config.yaml
n_layer: 11
d_model: 256
n_head: 4
n_kv_head: 1
head_dim: 64
d_mlp: 704
vocab_size: 512
activation: "reglu"
norm: "rmsnorm"
norm_place: "pre"
norm_eps: 1e-05
positions: "rope"
rope_base: 1000000.0
rope_fraction: 1.0
qk_norm: false
attn_scale: 0.125
bias: "none"
tie_embeddings: true
parallel_block: false
init: "uniform"
init_std_qkv: 0.0224
init_std_o: 0.0
init_std_up: 0.0224
init_std_down: 0.0
init_mimetic: 0.7
optimizer: "muon"
lr: 0.00523
beta1: 0.93
weight_decay: 0.024
lr_head: 0.00782
warmup_steps: 200
schedule: "wsd"
decay_fraction: 0.531
decay_shape: "linear"
final_lr_fraction: 0.0
batch_tokens: 32768
seq_len: 128
doc_mask: true
train_tokens: 361900000
steps: 11045
dataset: "wikipedia_en"
MLP neurons of a small language model. Each row is named by its layer, matrix (down: output weights) and neuron, and shows model dimensions 80-207. Each number is 50 + 12 x the weight over its row's rms, rounded and kept within 0 to 99. A neuron's up and down rows have the sign that makes its largest values positive.
After each neuron's rows, "fires before" lists the tokens most often just after its 100 highest values on Wikipedia text that the model never trained on. A number after a token or word is its count.

L7.down675:58 49 32 37 52 47 36 65 28 45 57 58 61 54 42 41 37 68 82 61 72 51 38 47 41 72 28 53 45 65 43 55 50 46 57 51 44 51 50 37 35 46 58 55 35 34 62 61 73 42 56 51 37 12 54 39 43 39 53 51 59 63 64 39 36 62 69 36 50 60 42 50 47 52 46 52 55 39 38 39 59 54 42 45 47 54 43 41 52 22 36 39 62 70 48 64 56 54 55 62 43 38 54 36 65 43 49 36 41 40 49 58 42 59 47 76 38 62 84 63 51 62 46 51 58 55 53 31
fires before: "ce" 21, "t" 20, "c" 15, "s" 15, "se" 13, "n" 4

L6.down655:39 38 42 39 59 65 38 50 47 44 31 64 29 47 66 50 50 55 49 63 67 78 35 87 63 60 47 48 49 62 54 44 26 39 24 51 72 34 61 68 59 47 46 34 44 53 52 34 44 64 49 65 43 45 52 63 53 62 58 63 55 56 46 48 68 55 30 51 40 40 43 48 50 52 41 32 30 63 57 57 52 43 39 57 45 29 54 65 48 49 54 44 54 48 34 46 72 29 34 37 61 54 44 36 52 54 33 77 60 53 44 44 26 50 84 77 49 40 42 70 52 48 48 30 37 57 33 64
fires before: "el" 19, "op" 18, "o" 7, "i" 7

L8.down275:63 32 58 55 52 30 42 51 45 39 40 47 48 41 45 43 47 54 63 55 55 40 60 46 24 47 42 49 35 55 49 40 66 64 38 43 33 47 48 58 63 53 61 49 54 30 40 52 53 60 47 55 47 43 80 35 51 60 41 40 41 48 44 66 54 43 41 49 74 51 58 33 40 31 50 63 44 35 52 46 51 49 34 37 54 52 53 55 40 48 43 66 47 41 47 46 41 52 43 77 38 58 40 47 28 34 39 54 40 81 61 54 48 66 53 38 84 70 70 38 46 39 51 50 49 65 46 49
fires before: " to" 27, " in" 17, " from" 7, " on" 5

L8.down108:32 25 51 39 52 49 67 53 33 49 53 48 64 25 57 45 29 41 49 36 47 79 42 64 36 38 62 59 37 59 24 35 49 24 48 44 54 56 55 44 62 48 47 49 42 78 29 31 55 33 61 54 48 37 39 41 57 68 53 61 47 26 50 61 37 53 69 58 36 62 51 53 50 45 55 63 67 47 34 54 41 45 61 62 47 25 54 44 69 50 38 19 60 41 41 57 47 53 55 73 29 72 20 61 38 39 43 61 53 49 53 50 48 35 43 39 56 60 44 47 60 46 65 41 39 71 47 64
fires before: "ity" 27, "e" 17, "ar" 11, "es" 8, "it" 7, "}" 6

L8.down73:50 53 57 42 58 27 57 50 38 45 55 56 25 45 62 55 66 55 61 67 47 32 48 47 43 37 64 32 38 51 59 60 52 58 58 36 39 44 69 56 47 57 39 39 54 43 60 38 29 51 59 54 50 56 56 49 44 40 70 34 55 41 59 42 56 59 64 59 65 45 28 53 61 54 58 48 68 51 61 52 44 34 46 33 63 77 46 59 31 25 54 40 50 58 56 48 67 51 52 41 50 31 54 70 43 33 55 44 50 37 59 50 40 71 45 65 74 63 53 61 53 70 51 52 56 54 48 48
fires before: "0" 21, "1" 17, "5" 13, "3" 12, "ent" 10

L2.down461:62 65 56 56 56 44 44 31 50 57 66 42 52 38 52 49 55 33 73 59 49 54 48 28 49 83 41 35 70 54 36 56 53 60 52 59 57 60 69 49 33 42 68 56 38 40 42 63 45 30 55 42 59 68 63 38 52 46 51 61 68 50 57 47 32 49 44 51 67 66 51 36 61 37 44 48 46 45 39 45 49 54 65 45 51 57 49 51 34 39 52 52 42 47 53 32 50 60 54 37 50 26 36 19 38 50 45 43 64 35 50 25 33 50 33 54 31 67 61 61 79 42 70 46 49 49 56 42
fires before: "t" 29, "st" 10, "s" 10, "d" 6, "v" 6, "f" 4

L7.down27:49 44 60 50 48 50 57 59 49 62 82 50 43 35 44 50 53 69 38 51 51 54 47 53 44 61 58 36 71 68 53 56 44 39 57 59 38 48 71 48 55 34 64 47 59 53 37 51 36 36 46 45 60 50 44 52 49 46 49 51 76 53 54 50 92 40 52 75 30 29 52 46 64 76 62 31 54 51 67 51 53 66 72 48 48 50 29 41 36 33 30 64 59 54 71 38 72 56 74 48 37 44 39 44 54 35 35 43 43 28 59 70 40 34 37 45 52 50 52 65 57 78 40 61 48 28 26 65
fires before: "1" 14, "2" 11, "0" 9, "5" 9, "3" 7

L8.down40:74 62 54 41 38 70 49 57 46 64 59 41 49 36 38 41 51 51 33 41 63 61 64 61 41 46 64 59 57 53 52 59 54 50 37 42 58 67 56 42 49 60 27 39 47 54 29 58 53 43 15 58 40 28 33 52 30 56 53 73 37 44 67 28 43 59 43 43 54 48 25 40 61 37 40 43 56 49 54 46 48 55 24 53 70 45 45 61 65 49 37 48 52 46 55 62 55 41 59 55 55 56 44 51 63 62 60 65 34 47 52 41 45 40 55 37 46 37 43 56 50 34 52 38 71 64 63 62
fires before: "c" 21, "ce" 18, "ic" 18, "g" 11, "e" 7

L7.down115:52 49 29 75 46 67 57 50 28 59 46 57 63 49 34 55 52 39 53 50 46 51 63 53 43 70 69 79 29 57 20 30 43 25 20 54 62 45 71 45 68 58 54 35 25 58 56 53 50 61 46 76 51 46 20 44 45 51 58 57 37 47 69 43 37 58 58 53 41 36 32 47 50 41 34 47 42 46 54 57 47 47 67 45 50 54 44 48 47 43 32 36 41 43 40 55 53 63 51 63 55 72 49 49 82 45 40 63 30 44 44 41 50 44 57 61 45 51 29 48 62 47 65 58 62 58 37 71
fires before: "ity" 19, "e" 14, "ic" 13, "al" 10, "el" 5, "es" 4

L6.down510:58 30 60 30 61 66 55 58 44 49 45 42 59 65 51 52 49 47 44 42 54 60 43 52 41 55 44 40 41 44 44 28 44 24 47 42 52 44 67 55 37 48 44 53 68 42 58 54 51 59 50 32 58 45 38 52 45 65 47 53 38 54 45 34 45 59 64 53 59 23 51 58 86 30 60 75 41 45 49 41 31 55 87 45 49 35 61 61 57 57 82 43 42 49 47 50 36 53 74 46 63 49 39 32 36 50 30 61 61 24 62 46 64 34 25 56 60 60 28 48 54 53 63 48 39 28 45 28
fires before: " the" 23, "t" 10, " |" 7, " wh" 6, " he" 6, "f" 5